python train.py --n_layer=11 --d_model=256 --n_head=4 --n_kv_head=4 --head_dim=64 --d_mlp=1024 --vocab_size=4640 --activation="tanh_gelu" --norm="layernorm" --norm_place="pre" --norm_eps=1e-05 --positions="learned" --qk_norm=false --attn_scale=0.125 --bias="all" --tie_embeddings=true --parallel_block=false --init="normal" --init_std_qkv=0.0272 --init_std_o=0.0058 --init_std_up=0.0272 --init_std_down=0.0058 --optimizer="muon_variant" --lr=0.0109 --lr_mult_o=1.45 --lr_mult_down=1.5 --beta1=0.9 --lr_head=0.00707 --grad_clip=0.5 --warmup_steps=200 --schedule="wsd" --decay_fraction=0.781 --decay_shape="linear" --final_lr_fraction=0.0 --batch_tokens=65536 --seq_len=512 --doc_mask=true --train_tokens=438600000 --steps=6693 --dataset="wikipedia_en"
MLP neurons of a small language model. Each row is named by its layer, matrix (up: input weights; down: output weights) and neuron, and shows model dimensions 0-127. Each number is 200 + 40 x the weight over its row's rms, rounded and kept within 0 to 999.
After each neuron's rows, "fires after" lists the tokens most often just before its 100 highest values on Wikipedia text that the model never trained on. A number after a token or word is its count.

L5.up910,189,204,188,137,168,144,257,176,236,231,235,204,67,163,167,241,149,211,195,208,146,216,197,210,208,202,177,202,192,198,169,147,182,155,196,197,254,238,206,117,186,215,197,141,215,163,152,329,195,202,167,236,301,206,141,201,266,159,221,124,165,212,231,179,187,179,187,234,180,216,179,247,167,190,258,261,199,224,208,268,157,202,156,207,237,222,149,171,155,194,270,154,179,213,197,228,215,140,176,131,218,238,228,204,209,295,197,196,229,190,211,257,297,186,185,226,126,227,199,193,221,186,224,228,252,101,188,268
L5.down910,161,171,240,250,219,249,201,227,206,170,167,194,188,147,208,152,196,216,149,233,320,229,205,179,275,234,266,134,186,141,218,221,217,171,228,237,120,196,165,156,218,180,205,208,190,173,229,206,168,144,129,168,149,242,260,235,131,175,232,237,224,186,156,225,198,189,206,167,184,221,201,172,179,192,240,171,195,174,214,130,192,187,124,181,164,193,247,257,128,202,217,159,227,189,221,192,206,226,215,210,180,141,150,175,161,198,177,206,228,215,194,124,140,203,182,202,226,121,213,202,198,179,193,169,182,235,185,193
fires after: " aut" 11, "ical" 10, " an" 9, " The" 8, " a" 7, " National" 7

L5.up756,265,144,220,240,189,185,210,217,162,145,193,231,197,151,192,222,247,174,241,268,246,200,228,169,197,207,150,173,193,208,188,197,238,192,250,259,134,240,199,288,219,176,207,193,260,234,212,210,146,201,197,224,269,238,186,216,184,191,207,154,222,195,261,168,181,197,191,168,227,140,220,205,210,192,201,251,221,217,159,252,237,252,274,280,244,174,118,209,152,139,218,224,148,179,221,209,187,257,151,255,200,204,279,181,217,150,188,251,291,191,222,207,208,188,202,150,148,228,133,168,159,175,233,178,211,226,173,177
L5.down756,176,223,209,176,243,232,162,154,254,223,205,196,210,208,160,185,187,135,239,166,100,267,274,142,201,168,234,218,234,276,181,144,265,143,215,256,247,225,280,206,168,203,130,209,202,126,132,185,268,174,203,192,225,172,186,264,181,231,206,164,211,130,228,219,178,256,240,169,189,227,194,165,267,190,223,162,163,153,250,213,290,156,188,248,227,192,208,248,187,188,222,246,155,184,191,163,152,245,130,91,279,276,163,243,175,248,203,200,195,128,222,140,233,181,234,200,227,211,188,200,191,259,216,281,196,143,212,171
fires after: " the" 57, " and" 5

L7.up296,254,246,214,233,311,188,150,174,238,96,258,209,265,228,215,296,241,198,236,201,238,166,266,166,204,215,193,190,182,175,251,284,228,265,157,234,159,255,169,179,170,210,218,298,193,188,154,137,203,195,240,222,205,184,238,175,222,217,231,152,239,233,202,210,181,234,179,146,173,109,248,170,181,174,190,203,231,175,173,235,277,194,132,190,160,158,248,183,210,198,222,215,190,209,180,211,123,253,221,203,241,159,257,214,244,232,267,161,139,246,135,142,252,148,155,192,190,219,199,168,181,164,233,162,181,207,195,221
L7.down296,149,198,230,143,245,226,232,157,207,224,215,236,110,190,193,279,246,166,307,205,161,153,178,254,196,173,184,244,181,220,249,118,229,175,179,173,177,123,255,187,180,178,163,206,185,139,149,142,195,250,221,235,234,186,224,225,177,207,183,211,171,229,116,157,259,140,190,242,134,218,127,182,165,172,167,211,169,267,259,214,154,230,248,231,182,239,140,242,303,206,232,185,260,172,213,187,200,236,240,216,252,137,141,136,246,211,141,162,267,223,198,213,258,196,220,186,173,193,169,176,216,279,149,215,206,228,203,249
fires after: ".\n\n" 16, " at" 15, " won" 12, "." 9, " win" 6, " (" 4

L5.up105,126,185,134,181,165,157,223,285,151,277,240,180,93,202,186,231,217,233,240,144,110,237,111,214,201,245,201,184,157,176,169,151,188,152,195,159,214,234,175,148,237,292,227,159,228,188,156,240,260,216,176,197,212,236,197,185,196,166,229,257,120,213,201,204,265,201,199,240,259,148,134,203,222,224,256,220,258,178,180,187,215,160,233,239,162,193,236,165,142,183,256,188,208,143,266,229,179,175,199,161,207,199,253,151,183,249,224,164,263,202,184,249,205,209,195,201,143,201,174,209,223,157,202,187,216,159,226,184
L5.down105,246,189,184,211,212,143,196,192,188,174,159,166,206,265,187,285,201,231,199,197,123,138,259,159,308,174,221,192,219,179,203,220,154,233,173,277,150,241,177,217,208,219,152,188,224,197,219,127,197,213,152,177,117,261,238,238,202,191,250,146,156,254,165,194,157,219,254,217,215,219,210,166,230,192,183,223,185,180,221,184,188,174,138,134,224,191,157,227,220,172,186,224,169,232,224,106,203,250,248,180,274,135,163,201,288,178,214,174,183,147,160,156,194,229,161,214,256,175,120,163,186,218,257,212,210,177,280,265
fires after: " the" 18, " an" 12, " The" 6, " high" 6, "The" 5, "in" 5

L7.up704,202,174,241,136,218,170,247,254,184,176,216,208,227,193,200,221,260,229,220,145,193,272,262,204,251,190,226,200,215,172,212,211,273,142,145,153,202,164,193,219,229,244,201,163,261,207,216,225,155,160,187,149,216,206,201,241,210,217,205,191,189,187,211,217,252,233,179,211,157,194,268,150,187,172,169,168,200,206,248,167,178,198,182,208,240,272,228,188,136,138,189,225,178,147,171,227,247,169,148,136,192,185,194,271,207,148,223,151,249,214,198,151,246,203,195,350,129,172,173,250,216,148,119,248,218,203,301,201
L7.down704,168,209,127,181,184,203,151,146,185,211,210,227,221,161,209,169,150,278,186,205,222,113,215,161,87,251,199,162,222,157,217,234,176,242,164,250,227,174,191,211,213,132,301,211,233,180,242,239,259,226,187,290,176,186,272,206,260,221,175,177,172,147,147,202,161,185,175,225,201,268,171,280,207,180,184,265,233,218,175,188,223,155,214,258,223,141,212,131,214,237,250,263,251,193,207,232,241,196,218,228,250,287,217,158,246,235,211,228,178,150,234,208,236,239,190,97,214,223,182,197,178,193,254,249,189,200,205,247
fires after: " L" 21, " E" 13, " e" 6, " l" 6, "p" 5

L7.up427,190,184,182,276,228,78,232,172,218,170,210,231,180,198,176,246,246,241,146,230,195,199,251,197,221,259,145,137,179,279,180,214,226,261,157,239,236,177,233,211,206,200,230,163,227,201,198,172,198,284,191,226,190,227,205,220,248,198,169,165,161,230,179,128,215,129,206,305,195,230,179,189,163,243,246,215,125,217,243,189,253,232,181,231,195,284,237,172,224,158,222,228,164,162,204,197,176,224,187,217,116,164,190,168,198,119,244,144,79,200,199,128,191,249,219,152,174,192,189,128,229,152,212,98,175,254,197,141
L7.down427,196,231,165,178,196,207,170,291,220,170,207,178,260,174,223,154,94,195,216,240,182,224,170,213,153,177,223,303,231,166,219,172,190,194,181,142,221,224,181,149,208,167,198,225,216,208,156,192,207,144,191,191,242,172,171,219,239,272,173,299,195,210,202,251,153,274,155,128,199,223,179,182,268,171,135,202,265,180,173,150,178,121,225,222,201,149,210,249,191,211,137,171,197,243,221,273,204,190,145,194,208,229,225,211,186,301,123,194,287,220,258,279,228,207,182,266,241,223,167,247,185,224,158,169,250,158,164,186
fires after: " and" 76, " " 7

L5.up532,263,203,178,230,164,93,177,242,183,136,202,213,230,239,258,216,199,199,212,209,209,227,199,231,137,245,186,140,148,221,166,261,144,219,190,217,140,157,230,183,239,225,187,278,190,207,191,189,207,207,200,255,201,266,188,209,213,165,138,201,210,243,220,199,154,152,201,157,255,235,222,199,212,125,200,218,207,208,233,116,148,265,162,210,242,210,236,232,161,159,127,200,202,284,210,279,199,200,207,239,175,139,199,223,205,254,215,281,190,138,158,160,218,132,236,231,141,214,201,216,127,182,194,168,160,205,122,176
L5.down532,170,174,146,215,174,274,166,183,315,216,171,249,227,149,244,260,182,200,186,172,191,181,225,194,168,230,207,141,268,174,211,187,164,213,283,205,185,253,146,167,208,160,200,204,168,238,179,162,285,174,167,246,221,170,108,199,153,241,249,105,173,213,225,184,234,233,163,183,205,150,162,271,119,117,214,220,144,184,170,207,230,197,199,229,158,216,211,209,239,217,187,203,228,266,245,263,181,272,209,212,281,295,113,169,136,138,218,231,192,226,164,194,190,206,196,241,267,108,211,160,141,213,119,210,190,139,208,184
fires after: " " 29, "-" 6, " prep" 5, " acc" 5, " Con" 5, " con" 5

L5.up133,211,174,156,199,182,223,175,230,133,179,186,215,234,253,143,195,184,218,124,210,144,227,236,182,175,237,211,205,205,241,239,205,206,62,200,180,197,271,154,194,182,243,165,250,172,190,191,213,236,260,98,153,176,180,169,192,137,194,138,195,160,152,195,163,221,221,214,198,289,190,230,237,266,182,231,194,217,236,147,266,280,223,187,224,179,163,184,176,214,183,183,162,233,213,194,254,169,183,222,259,128,134,234,203,186,177,253,217,195,297,162,202,140,163,123,191,174,229,248,145,202,234,162,203,224,213,197,223
L5.down133,181,254,190,239,175,210,248,166,272,196,206,170,178,200,210,214,195,258,192,111,239,205,200,208,242,182,133,252,141,163,159,140,158,231,183,233,225,195,279,189,171,216,188,262,200,197,151,150,198,232,179,187,216,223,204,191,270,175,171,222,174,286,185,295,146,255,237,253,173,258,190,147,208,190,153,214,201,148,179,283,198,213,189,151,205,128,195,221,180,226,218,181,230,151,154,198,185,214,176,221,224,258,144,245,166,182,107,247,210,204,137,176,211,211,277,130,243,188,233,148,159,140,165,215,220,218,193,152
fires after: "–" 28, "==" 6, "-" 6, " G" 4, "it" 4, "===" 4

L7.up215,254,296,184,188,184,186,155,161,234,246,205,190,144,223,111,255,228,160,237,165,180,167,71,147,229,179,141,205,233,222,240,208,204,243,172,147,149,221,201,226,165,239,243,304,166,215,185,142,185,115,207,198,181,179,263,151,205,250,235,215,196,242,239,226,152,145,156,190,262,235,215,235,262,231,208,214,228,242,127,224,203,270,136,160,186,259,153,216,185,98,151,201,195,188,207,248,218,196,241,200,174,174,209,194,240,224,293,313,183,210,189,154,208,142,255,263,169,225,215,193,280,172,196,250,205,282,184,242
L7.down215,188,176,195,189,124,199,198,261,184,195,251,158,199,228,171,165,182,256,218,187,233,246,240,186,235,232,277,185,228,153,138,225,197,161,131,193,235,123,177,149,238,173,199,187,184,202,254,221,154,212,243,142,195,196,236,198,226,228,193,251,197,329,217,255,123,287,203,201,141,145,193,156,266,161,208,203,171,143,229,145,190,187,230,246,139,240,198,179,247,241,176,196,248,214,209,191,151,271,177,177,171,215,157,195,174,235,231,149,118,188,253,155,153,177,188,113,183,258,252,281,186,249,220,210,185,184,204,254
fires after: "1" 17, "0" 15, "8" 10, " B" 5, " Th" 4, "6" 4

L2.up154,246,148,173,183,229,199,129,200,181,236,182,150,196,279,182,149,206,217,201,227,177,161,205,141,159,197,240,189,204,241,208,216,174,177,209,158,185,215,184,180,198,206,169,229,209,199,223,274,217,169,210,172,233,105,202,281,165,209,222,253,253,123,218,308,192,169,168,206,184,181,180,228,145,239,204,198,201,231,261,189,212,172,234,214,299,243,200,236,179,179,183,219,307,233,183,245,213,182,309,206,217,327,181,214,223,184,213,223,122,172,239,184,135,174,237,199,202,137,187,164,213,250,153,204,160,170,179,216
L2.down154,226,195,164,163,199,171,151,195,197,236,191,169,152,281,214,227,216,194,197,212,184,171,270,218,167,266,198,161,171,297,169,144,177,158,245,163,265,196,246,176,189,135,212,194,226,238,200,187,158,227,183,201,100,140,181,211,196,222,166,236,204,129,231,272,207,226,165,189,210,177,171,202,171,189,228,197,225,304,189,227,224,201,181,201,245,233,246,213,129,189,184,157,205,230,152,249,171,167,274,140,166,284,223,229,235,239,218,173,136,270,192,237,157,171,246,260,221,206,254,198,224,203,193,252,156,125,278,164
fires after: " |" 42, " /" 21

L5.up998,182,226,185,179,149,158,197,257,156,176,151,116,240,188,247,199,169,192,155,235,187,246,250,209,158,231,168,204,204,191,254,172,225,156,216,145,188,191,163,242,156,217,163,333,237,188,169,117,173,202,233,165,274,219,226,203,148,203,223,198,177,234,230,204,209,245,122,202,157,210,119,231,161,208,197,187,234,168,148,203,189,294,238,242,167,224,251,217,161,141,195,201,144,175,275,271,212,219,215,202,212,152,155,116,223,172,230,239,290,273,169,286,237,144,169,234,149,166,239,199,213,172,209,139,127,189,173,208
L5.down998,217,232,236,170,163,162,227,161,201,224,254,195,209,170,184,205,185,187,142,176,162,244,269,253,95,164,187,271,186,193,214,206,168,188,205,268,137,247,200,147,177,145,204,187,169,174,224,217,151,301,155,223,156,229,206,276,249,176,277,185,196,157,144,210,206,96,110,252,164,230,287,175,279,209,198,139,210,186,181,151,151,201,172,252,217,201,190,176,194,174,208,216,321,256,153,160,208,179,149,202,179,197,139,167,179,255,198,201,205,172,234,247,184,236,221,210,160,184,253,200,239,240,234,217,178,223,160,174
fires after: "1" 27, "9" 19, "8" 12, " m" 5, " in" 4, "5" 4

L5.up738,154,280,192,142,224,230,171,211,279,261,264,221,221,240,208,156,235,197,206,191,153,126,247,186,283,243,177,190,193,248,176,217,174,234,180,176,195,266,146,79,151,229,223,135,206,139,211,176,133,248,227,269,192,257,198,171,213,189,150,218,187,195,219,269,179,189,164,172,255,248,190,250,195,210,180,179,224,194,196,198,227,192,160,263,175,210,218,163,188,241,168,156,216,225,220,246,236,249,233,195,215,131,268,186,269,212,151,181,271,200,169,236,217,195,147,152,170,217,169,239,222,219,213,277,207,200,218,127
L5.down738,270,168,172,244,205,189,203,182,226,292,188,153,164,236,193,225,228,238,124,196,178,170,198,258,252,169,200,141,163,122,215,230,225,180,281,171,185,225,175,254,215,193,138,213,254,208,252,177,258,168,176,177,179,226,264,199,251,233,222,173,196,234,202,174,166,170,188,210,133,122,182,198,275,232,212,149,190,99,205,259,159,220,183,115,272,181,244,271,140,212,194,189,122,267,216,156,145,165,199,273,136,195,140,204,163,148,205,262,196,155,209,241,143,218,203,247,160,208,223,230,124,260,232,176,161,157,229,274
fires after: " the" 24, " The" 11, " Al" 6, "S" 4, " common" 4, "al" 4